config.toml
d_model = 768
vocab_size = 21099
activation = "swiglu"
positions = "rope"
attn_scale = 0.125
init_std_qkv = 0.0218
init_std_o = 0.0
lr = 0.000768
warmup_steps = 251
seq_len = 2048
train_tokens = 844600000
MLP neurons of a small language model. Each row is named by its layer, matrix (gate and up: input weights; down: output weights) and neuron, and shows model dimensions 448-543. Each number is 500 + 25 x the weight over its row's rms, rounded and kept within 0 to 999. Numbers have three digits each. A neuron's up and down rows have the sign that makes its largest values positive.
After each neuron's rows, "fires before" lists the tokens most often just after its 100 highest values on Wikipedia text that the model never trained on.

L6.gate213:502481520495505530463524490511448531493505548564525464506528499471450460455547514501494495494478520514523517485502491511513498511490572475491503462529485516496465492499512510542469499502473505531485520464497493544564470516501518480484497529500467506482523501470494507524471468522496487539
L6.up213:540485493526509581478481457513504495481503529474501513501493492535461500519543506526490508504541531518501506551545483464513540478450488515493510533489510490471456499511498490515506478523510509471459518516494481438520481465548503507493514466467494520527493526486421516492475530504491465515
L6.down213:537472521511468456554533520487533533497478480499467480478507486491547499508508476539521503496506480508491474477520552507520480503494509507515480481515501497495522526503473468481515543506522508499552453551506524493487490467521473499511509524553481487464551498506491553477555495522532503529
fires before: " ", "\n", "-"

L3.gate1594:490502494487488490506464526458480451474487540521481488524526458448513550520477498504521521514507484479513518469535541506560495497513463457527500497524481497535509483515461533491520483479473493546529506468513513498530506484519483553548482467485483494525485518492517482499509527517503531494
L3.up1594:535523510504482500512522507496518464488478466520522554499521514506474410535500502513480503491534515496520510519527502501534483494504511494524476509483504502492499481493503503508494523536510481458521511544441530488499458499488484497505474464487487478516554490518481517498504501520464486489
L3.down1594:523493519511496501454536530496505463441494526532445494489533489479511484529461521520533530504487501498476498474545521499493504558483458504493445493481523517517502512467544543511496549506525526483456532517495508479485518482530492527474491497501504526494541521530476476464566512525464508485
fires before: " ", "0", "1", "known"

L6.gate670:463491492467503489504483472512487489508545480516533476497481533526503524472491527466518512518460513505505496500490474500452494502534523468504509490512533454516472471491486501427521507491517521496549503475473496504489528479487512497460485503515464476508476450497486479536525471505497489503
L6.up670:469443511504489494486477540493496479503499511501467517536509491437502566483550508514507529534463502486521481511504475485519529551509526503527505472461496489514508520522446497482479486468487470439504477504543503462498501530514510499470501541513467443495472508506518503546517494455476496499
L6.down670:490540484508544567476477514484548518493482506506430504461499517477483526506488514519492492506486491507492508464486456529479488501547469543473539492522537486583469527500537533516500528474512514483503514505528542502440483496515460489498501490485537501557514534462526514521497526523523527507
fires before: "\n", " The", "com"

L6.gate355:509537485485460504512549521487535450504518461509533506519471554517491500493487472511484543495501488525512509451501485518519509492511488469497492449472513477522487493507485510471509468518504532520502472495454523497508445453458562546495508462495445523505471543511521459500498483515520539496
L6.up355:530538483451470456496545537539493492505502476520511512492507556496463487537514536496481503487516505484502516470508494493533494492499483480508502468478516483499516477494550566460502487513441531479454463498471484485481477472517537554463492487493482528499525525530510482545502498513486496543
L6.down355:469503494485554476475495507479492524526476478480465517509513461509507553528500545507500484499436477502448487510508489521501458522515519467504488524509544530531461481491511515486505496478501493487510545536520455514444534546518475471513502528520560493508513451528481564505447502512481464530
fires before: " ", "2"

L6.gate270:462516489511539501522491499535529483500520470485459473470534486500487489523531491526507492517536502488502486529481436502507482489437487477514503517464558479499506507493468510534561527491510481484499518474480504509488504501502494480484523476512478473468455470519478489484492536445507510521
L6.up270:519478505511514526514548487457506553525494478506523502463482538478546510470494490490482528528467530465501534502505469484488491463456477536501499476476463473552482487505503518452503489493468486512478495499471482529485528474510489481483479504482477517491481535572534537526474486449492501493
L6.down270:483505509485484455472487488541494501528490473499523508491491483467485482511441492516489478504533505427509498529508475508506532509528500544495470528503476512529515495485517524500498479525483496538558466499503514468473507480517513483485486464507493507475521504514498479539497463504513560508
fires before: "0", "7", "6", "8", "3", "2"

L3.gate1895:517488526474508469509517445484548497481517471495510508467524509509556516515559503536459477538474499475542488513484522506490463483517489486515490477526508505516521516497508477492533489496513496521497493544473496482538507476470482513505475537509534479481461479518484497518491453514483503518
L3.up1895:526507489520485510527511501482512474459441526480497505468494473482480515485521499538440511512482548481464477546475518477533560521506475518514491446485507540487522496470506472497508505453471491505500502483511474493530500476464497499485544503498544495481498476513460466508503502463481498500
L3.down1895:501545493512488493493498449533467500513550479486530481493508519488509512515508520525493521497475460512486487479497496473495486501520510530509505519501548526543505511527497499509509515477547528487476491465474477524470489502479556483502449464493445519506493519479517534515527532542507486549
fires before: "\n", "-", "|", "2", "==="

L6.gate1756:530479493480490501540487515511500472471507527517534527516492489477520475510513497482542509541532476532527518510474487542538484497536521507513465491486509465510482560483518485522543508509497481445470519481516503494495522478485532472510511527501456491502499470521462538469498514447509463470
L6.up1756:492546504476475487481523476523540498509537504506495484505481507519488521502533482499492487520490525484541496514477490486496509487505481484519492478528505448521509451492495539468496532500468457491491484512526517495530468449514531498486497545516484482480514522476461503482477494502527479482
L6.down1756:491510506488447491517513554483529518449491498494503511514459532517522478485405500492504490530531501512493506473475497528525528500506476502480457495509512539516485496480491471529536526506519509495474514486491508513473527491511510472533508487493462485502479456507497487481519473485510482475
fires before: " by", " in", " on", " to"

L6.gate2081:522569547491517518490547479533517496553502505495508494488492478492518478469560483497478522516475536498492475537459526513503479470503537475504478492488519476547477501490481498538489531458468486502489488494497480539482451483489487501514522519504508526520504484534423517485490496507564479452
L6.up2081:502487510528503500483504466486514478504467547532509512518468490533537515499501507464508558528466524528515514495484520491499509504519506480547543477462511537501472545495544507550497460489486500505499513467514489504487499502510540481526538474495507482489467512543480501502484486497503485460
L6.down2081:467490482522474510527497528481543486499486500472518524502446558497553487449457498520522475502533485467539516459483478482500492516513468519539470479495512491522490514510488476490491545502473513507494472520514540551482493477509544522508511441500490479486505499512475543499523483479479459485
fires before: " by", ".", " in", " as", ","

L6.gate612:461475524497537492518494462507537498511536497524468546521512489466491526536449494512542525465511506486529513513483495479511508485522503493500500482504482467501537472513494489467428466492490534471520472480509532499462483536475516463485489482462487539471499543481485506489512520478531474499
L6.up612:497496502500513486488536507518504481448528507491478525509525521499502505455475471499472462472483479506505476496490514493496528528497482456485501550513547486475551443530463544547492530451462537464509486526491492501515499501535478502530511493530507495473504504488470480528489510495494512475
L6.down612:473499505502528518489485464540495503470480494485472477460520503467487485477480496509486493517491444506514484467497485498489517527492484498476489531521551517477507504514493549489493530540505523519535446500508457514570505475492512471507475482511533469526529477499500509540509516474489527486
fires before: "0", ")", "1", "2"

L3.gate2109:466476490508521497497507555522505548468506475499549477485510475482453489513517536500504531481501530492494503461536495453517477496463461492499534511504502502518534494494502511495487492476503498530494517511449497434522523473511507521482467553487440511511499532514486479523496533510495504485
L3.up2109:491480485545525479470551555458466547479515497535534476515527532479486484525546514479493503504517464492473504465496521465522528492504494435539483538498501471527511514508479498515530529449494509527468505510474466465498547489531491465508513515509482523490533464509474522525474500490475512490
L3.down2109:497533513511511471465497468546487519461487500490524513515495513481518525527505470518496453487528466511520494502439482498529527499505525446498427538489488517469486501528528516529474518464517504478492500501521474517477513538476489500518539454469531525474529451507459495502493464507471480480
fires before: "2", "1"

L6.gate313:466438512497506500526457511484487507518495492517510510514483489507488480530514502498534515505506515527556497476521483455514469474484518548501494497534508476483535513498473491489481497523469468511495545495477524459527479485485491504487493552493540486492536485484516435469464510469481498548
L6.up313:530507488483493540497479442487522499528471531423507506548504495528523523517481517521511502501438491490485507444482466495469491484540499539504451489501495494495493502491546497530483531502518485483534510500516498513504492459489530485514460476489528483520456466509490476485472514472523477499
L6.down313:524456468485492480483536529518478589523491472509537513574497475513484488492512457504490458549460504506478546505469508518479538468484476492481494487484500497552486554486475482511512495557521523520451503526504572532475482527515519546512494506421504520502533497515496457501446528515477512512
fires before: "|", "|---|---|---|---|---|---|---|"

L3.gate124:440518529466522486523531494514510493469486523515537536484503535506507519457485538494485515547506520499503537528467496512493499515525546451485528503462507469526488504490491476533492496466472472517487519444519529470508488520504485532526497519409466480475497462489504496449450562527479492453
L3.up124:462497481495535519538496501488518491489552478532540498521466512522499458489473518488487488507534499523521522505522503554461500490509464481517497542547496495487505488503543498494480499449507451463524496534530493465507482500495507497495517540421491489467513498536494470535476514484458486506
L3.down124:560527513503484556479491497534499538517470519500506496508496528473483463487463478541465474476509521466515486502467524490481483497488513530489512514507493473498503486483498497480509471486516500490463482539546514500494495482506507513530469464529527523541507530519503499530471518460490501521
fires before: "1", "2", "0", "3"

L6.gate1725:492505531457494494525481532466450496453496453472487515479540518481498483493499480496508487491493510505526518491509505473508529494483500496524520484536486519501516529521504483507487471537440531524518479490483519491529543517478489489551442502502477496470504528529499496513519490503498470501
L6.up1725:459553492494503472515547529479528531519523479475422480480513463509508499466482466510485486513499487513451502504499495508471492505502471461461511508494509528477479510532480456525478495472553534506495497530506480471472491492507514490514504542523478459506482516528528490515489521480496532490
L6.down1725:473426567495506499479480514489512479455525503476475504494483524495506489472532515487530503528534506512471487525490512493540528532490498529496489474506496480544486485510486477447498500516535533494446512505474518463504492473479509497490511501486515518525523484483468540501518516470487467549
fires before: " ", "2"

L3.gate769:479533539484522505526510525499499508508528474481543517470508501498469537492546496498528521498490502443505529505488478498504501496485491515517512486498478503511527526505452474488533498504482471513550502534526538504486526510490453557512481504484480478496483502502507519521518501468531495492
L3.up769:495483496509506535527518482450425521492494521471432515501462484503517501499549541493486527480536539477536524500515487485533511514527516509531505501504480559500469482521500483513477483510509497501503498531556505452455486511515490504499484523477482476492510522499476545509517486488511478495
L3.down769:519522479517535517462518486443444523449474490496482502522486512535480497477520514512520448516519513491492519477512508454460513509490478503580514540516512497506518474540507461516513452514507478506501495496518516489487489502503475490516468490518473504510546551484514513503516493516501483467
fires before: " ", " the"

L6.gate1315:527489505452516483533511569503518491559538493531496518481529487495486552445478530520545501516501506535520530461501502527497456494487529463491495481511478510501519495516475511483512494492516471470528518496512517474506459496505535471494445503467498516494481523509508471455526513514539492490
L6.up1315:507450484473470474473533499502530518540501484499528532544491485526506528491486463487456488492522483521531510484478514485510462506457525521465522529490541495527502494443548511517530481525520515531544449498501540495523520512531506463543513503453504536540491503522500429505467485481511513541
L6.down1315:502480503525497435520470489439518509549472505488484453465521518517506537503475458557494510482489521531489474501500504504470508481480493512554513491514517496484534521482493525503506484519473498504562444524514553456491486515489498463525464488490499548538512463528496463473463521493494514500
fires before: "1", "2", "8", "3"

L6.gate1484:498486506447490521553492494485498509515527541508487452500494484474437525501508568525450511488472501512472522482529475474503456440463526515506485480535533489453503516485464479484501500463475504537492548549460501493473517488523465465515504483518481503501491510484511488535516512535491502499
L6.up1484:548461514530504497541498492505528459520546482462533454495444464520460490469506500515527546551508476490525501522519466497522508472485505545534474522553477468538518476475523497489497485538521492498484517506513504529500502450504487518523458508514479519492487535477511478471503495547450477524
L6.down1484:481541491487492528488503477478479476514494507490497496444480525498505510475512448469537490547503455485506476495490558496486526490504541466520478497484530501457503451501530526515521511472548499448539470501469498444503497503492517510503449486481475545473514500480483497503554487491491481514
fires before: "\n", "|", "-", "The"

L3.gate2199:460508528471535534511481420501508495549535509510452507494492499513478476508510487494462535469468488482464523493518492472498478539502522476479522512508516496485509492510445529514553489505549498512493541483490489510485474474503557488489498537509511463513478526511562482530517541485536521512
L3.up2199:523497507508513503512493527529528515436525483463485515508499448502494534502476528526498461545507523524513497516521495487508472500535485479484478474500481509458453522536498455495486486478499466515499476489496484510507492524538482487523505514520459519498523516481487512532498507474450501468
L3.down2199:461498482518523523533469461536472488521501519522474474463495461520508494514502481471475526445453465499515557456528478525508486480501495510512545519495501520525493495483495492507506534509541498497498529507541491527491469507504504498540515516509505520461474522521561505524491477458494502492
fires before: "\n", " by", " from", " |", " of"

L6.gate1428:526500496498506515475499485509491498531525511457471485462534500465481510496502509527486481526439518470534477496507455481545510465486473501450510503492512529535488478528487456524480506541434485509483493478470475558474475485482504503515485528509490531509472529535517495457489523496543515501
L6.up1428:475498472508510506467478489515498530479494505482526507495461508452549489490521499481502473499475494471452466505556470443498545506472467485536496528489486518496541505483506513493509531547528462461476510478511457493463520473523509515487520481469474510483461547499503491470497526462519522505
L6.down1428:518496463451528487492471538488480482504504479519532487473500481525483475523491499493474493526553478473475482496495524520530505500504512503514491525515455523499541483487498514533534450495467512502496438477501567480499507519471497501547485475456549528518550501527551480487493523468526488493
fires before: "0", "1", "2", "3", "6", "4"

L3.gate1682:524490518512537495473451520509508544481484515471528509507481493456517527502489456469503525509544476521504485535481469446512513524485509523494505525470496539504495524483460528500452515501513515462481515533506560510529507531532521489500488497510501529515459501460500487505543514506490490477
L3.up1682:471500513552476492501505516521522518451467489522494515470491487481463474468491506470470514488516558500500519489525502504521521529480425563563482509496478506504528507512554483499492526470496476535490488493503512507526538542483507519475476480486530462472530545485531527506470503491507487526
L3.down1682:530476475454495461482495492505493500451476503530503510471483473464534490491497497482530516493500476484516516551510480492495526492480492505537509504527514508487504485498500485525510510513514489475563512523519461488487456481523507532496475524518502518513538479518497487460469457525475474484
fires before: " ", "1", "3", "2"

L6.gate200:488457496523522489505498485503557474511556506535459499526519468398490504492529474478500480486445492500533480485524497490514511494552544506487528536513509502491482555474495518478551507493497492461501473504540505535520539488459483522517446486502528530484488522524481538468479490500496459501
L6.up200:508490535514505474513494536540479485525509520494477496495498455507509554513517527543521492497491483521453511455495465545484469508495444527476518515488512510505444514500461527443492511472507480485458535464514475478460505512490470503512508508557479471473474544473505471515489523509486508496
L6.down200:530501475469502517509493479511514466529519473524501491502486489472490501504511502528503527514451498503485527468493522517539584474504479492500476505523497487486488487478504474527528471529526541519507486476522510523491511489486511495515493487484513519508483492527502505485512471494515447506
fires before: " |", ",", "|", " medal", " –"

L6.gate1733:509475512478510511496493500503496531480548478496507508484521494445506495465533487538477468541499521493483480494494448484526480489494494478474496479478497530511514488502474498466478464516514482479524467506515510500481462531515494546481452524523471509517506448525473519429490514470482457486
L6.up1733:491511516437463513490537459483520483477505518505507490520470489511511521492483527454504513501483521479514535480510494543539482473488526494506507455452486487510520516497493546527546496475462474534545498491496480496511491474477526470492494486457517487493456543555519483508467490485501507477
L6.down1733:501483485419486484513509472542471494507491489514503517502514518448524493485515454502464508519473505509475493519493497520501499515484497537507520488497492490476498500513440525465478481457510499522515482508487483560536475537527498572470496501527491517493482504496514505459476506516503487496
fires before: "1", "2"

L6.gate866:514536514437479452495464472480484517504532477506543483488481513496518474463481476475502497483548517480523461508478487505495499520501541498493496455520509458526431490554535514503469512493510537473551477526522523452465499509489509510536512491465491496525548457479529548538515502475480510497
L6.up866:516482495509501506497491525497487510489498476515503501446462555490503510515499490496523495475471475504466548464510504460510502485459476519562477463547494476483528485513512501476560510468507481542550554507513462516455512537504458533486482453447489439466473508516509531507514484535517476465
L6.down866:487474559477473514453507528486534533543526489478475490522507490510520520500505501468524508474527518519517466473488499470479509496508510510479439494490501500542482484512532507523550497506480518504479439503485497524524544498524519472503524514481482475487536470488432548499509524494485434487
fires before: "1", "8", "7", " his", "9", "2"

L6.gate1253:518474483460508502510532507492505502502533494497478503490545533517506518522452461509518489483506533495488498478482503485530509496546530530506519467470502492531503511486439532500484515531541511515496466499528494515422464531500519534499495485481537511538506517501501534485478546528486512467
L6.up1253:481505528506550475501473471501444499506478472509482486501485529509508502455501537501521453508547526502504517539525551541519528526507532510532463538521472509418493514505521532491435455487485538492483511493508520523444516493516482499490471490502503533503538454478461536496505493537518531480
L6.down1253:517558498493524477514529498488497568453487504531517542511526454495490508507531490491531535477463488502521555478492504475519513502494461505446501536491545483504522502542526527517484541525498516505479494480504482499480476489513491527494490490507518507505508514507512557507506479508502513513
fires before: ",", " the", " ", " his"

L3.gate2174:504508503510533501470504489483540466529502539536507479522539455485477522532503487531528534531506521569521510518492497491526522521495453504503496506538456492519538492508479467528486475513536483514492515512496505500502509514527475497470506474518516527494488514531502474518522561498492471452
L3.up2174:488525499521511538528533524516517481505517516483550502509483505465458479522545561509482502527496495494544550530554519445476479500474507478522507502477536491500515503503488504510490526491503500505525534465484569562534490536517508536493473555507502490481531484486485473496468545506460493525
L3.down2174:463433507539500489458500502505506504530509490503460518477557489533491471514530483510528475509499505496486487513489488471469505535472511519525512485536467539505503519528496524497518475506510519483471482539522489461524505529514498488509525465494507494519551529515538489471495477469463469487
fires before: "1", "2", "0", "ena"

L3.gate2188:512476524508491526496522478523525502528491516501514502548482520505475492489522531533495500514433520507534510460532470488507495510492486509447515534498527472507521530485465517497557489513482476501470543505504522496512532464553529501532493451480470523493498494528508499477477512493550544535
L3.up2188:525481531500523508528502474482491476505473476487479480475495519509493567507522506522513483530531518513501502492504494474474493520519449517515526485511485515482497500518504463488517553524507516491485515510522468478527513507507433486535511500474507472504471537503505523517508519490504501459
L3.down2188:493538527437521492517456502507501513476509437511489503467492493491525479536506459507517496521522515501503521521533495507472446509544464495524479431538502488490514489487483495518494507499478522535505475547530504498477502520468446492477530515475510494458529519547464522490504492516496474507
fires before: " |", ".", "0", "3", ":", ","

L6.gate2072:494510545522490503564489480458542452537518527465506546514483511511511559499488497527508543485487485509514502482483544521506458485468491499491495515488454499484494482503470483508479517516501503495488519492508456524510515478499474505497466511478513519519462476506503455501508458521508494479
L6.up2072:480518567498456538523523483484525500501505533480459528504501535466511527528479523491516497530510476501506472505484479473556492495487515486495485500495501451499509509557506537511443473499482547478446491472481533481519492456519518499490495521489488519511504520501528477522512495507469500506
L6.down2072:486531534517522512498514506442522512555505495474549461497470517534509492494521472505462482521533503530518502466484562516480463522487505480474430462508467483549472480468512494509519536557499491534495457482497459522501518488480482529474515485471501538527529497539458509512501485495477468496
fires before: " ", " March", "1", " the"

L6.gate1883:488507514500503487509448521519482510559458475513546517518496551496460509524501461518461505461516487467517520529502512522509464517535515482483537525507501510470516506525489513491505509524486513518508494505505512463495444539456504536471537509428538473559519533555517485490538503505520540474
L6.up1883:484510474499463468472500455516483467537521471440535510477524467496479522482504527513485511488493438557511526546493531498511538533469516507509474470495516517497496497510496515484505515496528472451539451539537517476560516519481504481485539476492513509464491481495501531503461544495524519524
L6.down1883:486524489443490521508434515508501540504486484530519528476469526519490469498569500545512512494508479455530513530478511463518515450517508500501512541497453526515506547495514527541523471495501475502530511495522526484484473480514482543445506495431560484509440476540486504512526481489490500515
fires before: "5", "2", "4", "3", "0", "1"

L6.gate937:496477520499480534500498484511478507529470462471518534511501514466524566476551485554527521465546474483457493512446486494494510475531484522471524476467488486495512486483501499487486481515491516526498514527498498475516544440459533456508484473465515507531464463496512463471539513493532525511
L6.up937:473499533517452500577527517481516542517499475541518495536515500506501511476503483545497496479553460499510464469466493532480512503512467545495483522549502491492562449463484482492501473456508544488518512480507542511502515479541483522518489519468539488527475487443492497517513509492486525526
L6.down937:481460473507499498497461517471514498517463498500489469531436500487519459540485449506500516503527500535529503481470486493524446502515511536500509521514453520450542487490503516496504536466537501477542465501478488503472529484529477488544494515530496516521491463486512469512493485483509511572
fires before: " ", ".", ")", ",", "4"

L6.gate861:519500491457500521549495489540531513503557484491514477469488454510490512493482484517474502469470522502482464485510451457523483493461520480483478574491544479527502504495513465514473519526513500492465480451487543504503455506512523485571513489512487531459478511570491521479527501522516419472
L6.up861:523499504509498502579485511465500457545529518457527499478496483495505495529534475514481513462555530457499514487504551494506510508490464509489511503528482544522506495523488483526535492514492532479512564526572454487460505515493475522522497501537484496503508511501499482451525480488492503496
L6.down861:496482469517460473464514521546499494493471474525487509503534519485488502508527484478487501512464525501506494460457489499501504503529479516504499509504543461554470472503476462488510509533526485513481497507537503522471497498515509459512517478486513466514516477511501534525540503493505515513
fires before: " |", " medal", " first", "1"

L6.gate1377:509537511520477461542492526513506531492520465517525474522462541504479528470511476487441490509529486533527527523490468462505534516487498486508517499492497499478502510466490496513516545464499565495536540465469553447512510511532506495491517494486456472508490482475499490500509526465469496512
L6.up1377:503499473528496499468494516525506496563533523542510481481514542485499582480498521541554482505499488533519528502471482497478462528545518518485511481502486499521527474510473458472502500480489501504519488484530525467495525527488483500504502475495498463500485483507489428521488507480496503489
L6.down1377:503494484519518512456462482528480555502528507484537528524534471526474490488523501492536507481515451538500527467503507485494524442492512505493498475508488494510475520522493480493465500467494486485506501455518523502494506526525472482476477494506489486488524518513499538485533506493454462486
fires before: "2", "1"

L6.gate1012:478500477479498509505496506537523510548551506487494469457478479530530510486467503481536514516470526517516530469485467510487477451528490497509539458533562521548545507512509432505496452548514526516523523467471540515526500510455537466515477496487506482490436493504531482484415493495490503507
L6.up1012:478519478511472481502482462507554504513492486509475466473495475506475488502549503453493511510455487477510465509524470511538492493485517511493465473506522487508535483506507483491514506493527531485532534522501475477526498500515522450478476459495505499454469520472512458478513497469464580531
L6.down1012:466533510486529508509479491471516491545500459501472507506478484467456481545546506466520514510508492460500474503506528472499516518497513545493456519481512510508507456480530543497508547475507484497509510517517469479510477512517483531505497485513506458492507530497489565468583526486519541503
fires before: "1", "2", " ", "3", "5", "4"

L6.gate901:479478519467457481529515479535489486522513449493502485498529511484506562497516504499506491508480563498524488477511507535471495489504533478492530527503495488510492498519495497510484520537467474529539507514501457487494537521470492531530453515473481535481513533504488475532464449524526474478
L6.up901:459477534495523535472506482508489500507495488513528470453505512484494480489479503484498455473504483509481506522465519507494507480494506502530476506522527518491483502477503467536514510525513549531529475490445522482497496535513527513491497522520484529505513494508453468505509490468510488518
L6.down901:494496521459498499493486465548504513501484485476523486486466533485539507551491500526494493443511504507526508490457476526517479484525472507501454505475522488517504510511545527521478479525508506530474500519473562517521512490485518469458480487467554513465490515537542492519471496465550518542
fires before: " -", "2", "9", " Best"

L6.gate14:493489514489517474507455494480511477491512518518550479546529506490481501548539484500555505508479501543531517498464571537538516483482522522481462477512530494487557538476505501534525476514499510458530506502451534536525478531492522543485455497482540522483483517515477450500491482510539442507
L6.up14:480535460474527516545490550536508521509488523512480541541531500539456494486476495487499481451502480515487508566496486496515503499473501485465489507490484458486500474478475494485480522467498536430470513457501524447503493454523486539482522527528511520493496495482545478471542469511502458490
L6.down14:497501496542495433543517493510511473504516497492528490553491501491530481485543520502511468523517516484522491454512583512483526485498507512526476508527483546476543518498474505504516507534455466523532471483513476512485516489522487505510492479472532486495513491503473460521509476495498475466
fires before: " ", " the"

L3.gate613:526462458507508523481515509483496447476483530535477499498502502455530501474497511520513491525485478441502495502506498447511483508487432529480497500519477499504522540545445527509488512501507484494505475550541478478520517497525528495542503525475515510530482475537504498505516525468471527494
L3.up613:482509506499494519516460454457506533478479538428511492520564440486514508556465489462504523437498494507469514491490523493499510480516527486524483523527460512540539513483519498534478478479495426476542500480528472516510565545477485493522492474482470550535452483523484473505483527453539525480
L3.down613:526482502500531533510471469480489547491481498509494509488534511489547512499485493518527526487527528484477476506505517492458472490491497485482474492519466495510448519509502487523565457497505523518505436523526456498503482517462494485495489499505533487548502440518531508544518496475495481525
fires before: "0", "1", "3", "2", "4", "6"

L6.gate1744:501462500512525551511512497508503543525515530483472552505479539500465488500511500500513521513535540488538503504483527516505470505531496473498533474522493457586511470500512511486487483504483464490496501467492495507503505518499475481484497498466489535487522539532472491469485522508503455496
L6.up1744:491451482522506524501506506460467522547499492505514486494472560535484490486510501486518490505523495496486470489478534528477474475512478501554494447518469475513477458561510493500526509504517472487524484492523448508478494500513493474518457480518508512488529485494456494471479488511503484507
L6.down1744:552545536485523458488505535457505522467509538486472512472529474487508488467480502502511461487518529511500441492480535525504517540540485518542513520523502517453436496512519473516499514502506514480484468488510504496529480493496495499530538462549544499468497535461478516499506498491476518522
fires before: " |", "–", "."

L6.gate885:525509541503478487503513513477496480530457503464498473541514553482499544521514501520454490475521501500526540508525495480431505514487473539448518524531480506492502523492488468501522528546469495488511496493543484463560514446495492520480450452428512544509444500533495494508471492544551521492
L6.up885:487530507479479469494526510510518476498553467477470564494524537467515474524505528517514470516579498452482538521521510514534493539508510501450478525501544503476502478493492491502541505452518515490529492513551509500506503473494494544485492456510526535486465530513483526504558497476479472542
L6.down885:510527537515490495499504513492517489534516480457496545495492537487502480490530513492519471478509510502509474497505438528476483531500505459480487506485535521520493496489529492544538440468467501494479517518505535474479517515522486494467492491527548451464482501539454498519510521471505448477
fires before: " ", ",", " |"

L6.gate1985:513526497486516506468499499515443504432472533480519514525536477524515485513497519489504499509483497468502499487473511548509507505485520524475494480486484491478506511484482485447523510484497503503485565511508525503503461470498488490476525473512485510489514500520512484519457504509519458540
L6.up1985:537511501498501515515496502523502497483488531511497479498531494491513489528482484459541500492544551525495457538467489448483499499552550534512489455453459452485468483492515490475465499473533460519472466549485482507499475513531490491444524499496509512527487495516437480472500501505557485488
L6.down1985:471507501523499545538537520511504502492499478531487525452503495480503484541518489526483480499492508529489452528506531518535525444502501481457493505466523519487481514483508503515513481439478475504500521536490487482489502514508498513476504483564449466505472488531487499500507451510520485497
fires before: " |", "\n", ";"

L6.gate1906:563504500478528502560512444516553450532465519491510548575515496492466542502558458515580512527537518482516500503434521459452504486567497517462501477523480480531460496491491479493496539519526487500475504484483531466477491531495496461518513519524503502511488534481473532500494518514532505527
L6.up1906:442498511498508527450503508472479514491500506555481498486540514504528473528528477506518467494501489513493503450533498528438513458517502520498512478472505509497496523522476483527514472495550514503484507484509509484474466489484526514520521518494516505463501509456472493505471534499478462546
L6.down1906:539501502508486511514528524517430483530497524494510494508463458460518557506479514505545488511533534442535511513497501481479503511504446477508523521502491530512488521456495496535509502524484464506514529464521514506490522493472517479521530495493503473528536520520489484506538528477516493554
fires before: ".", ",", "7", " |", "3"

L6.gate366:512483512475487495529526477490470525485529543479471499469553468526506496493518520497494544511477530440507478492505508499500479479497520495448519507462543495526545463519500477529494482455487499495501558533499439506434495509480495512506498521505514535483515477492484504522450533512516489506
L6.up366:533505507504522461524536494429492460500468488509525485512472537552516482496534512472460482526477497459531532497505506499518512459456486476577430511479546507493503504515499537465477487479469517463556513486526485511493455500480454514506488480471504460494502490496499539510514522504470474497
L6.down366:518505521532513493474496508501515517484504463466472528521519514498502493528536497476535520500560506478495492482462504464512458486533513491492470517512551467444522529549489509469470536532505519476502488544479470520498504503492492510523496457492500459488540505489473530492491489461539561524
fires before: "1", "2", "3", "4", "0"

L6.gate2208:554503507499531480551489505514534532507497495449520499513510524491558513519496513502502502471518498510524530514486519518503508520461537515487534467463506510468505536503464511476511566525470526535514503518509501502503507496451524478525503486509492505491491538523495493517519477556555480492
L6.up2208:492479511487446476539484482490509503453521470536503515506545513462533494480495547472474502509490489512520509526534522482467538523511539516480481482511531542493517492511551524486499509503519545515485485498491502504499490458473528474506467473421506522553522517514518518514529489497485523507
L6.down2208:506490490496558481486501500535491534497510474512499497479520540503544491492539490506503516484471488501554487507511467524511497505452469478513539515507566508473513547463495512501487486444507507492538518493483486462512540521487530500476477466533534504521496497524455522490517483473499479436
fires before: ",", " ", " the"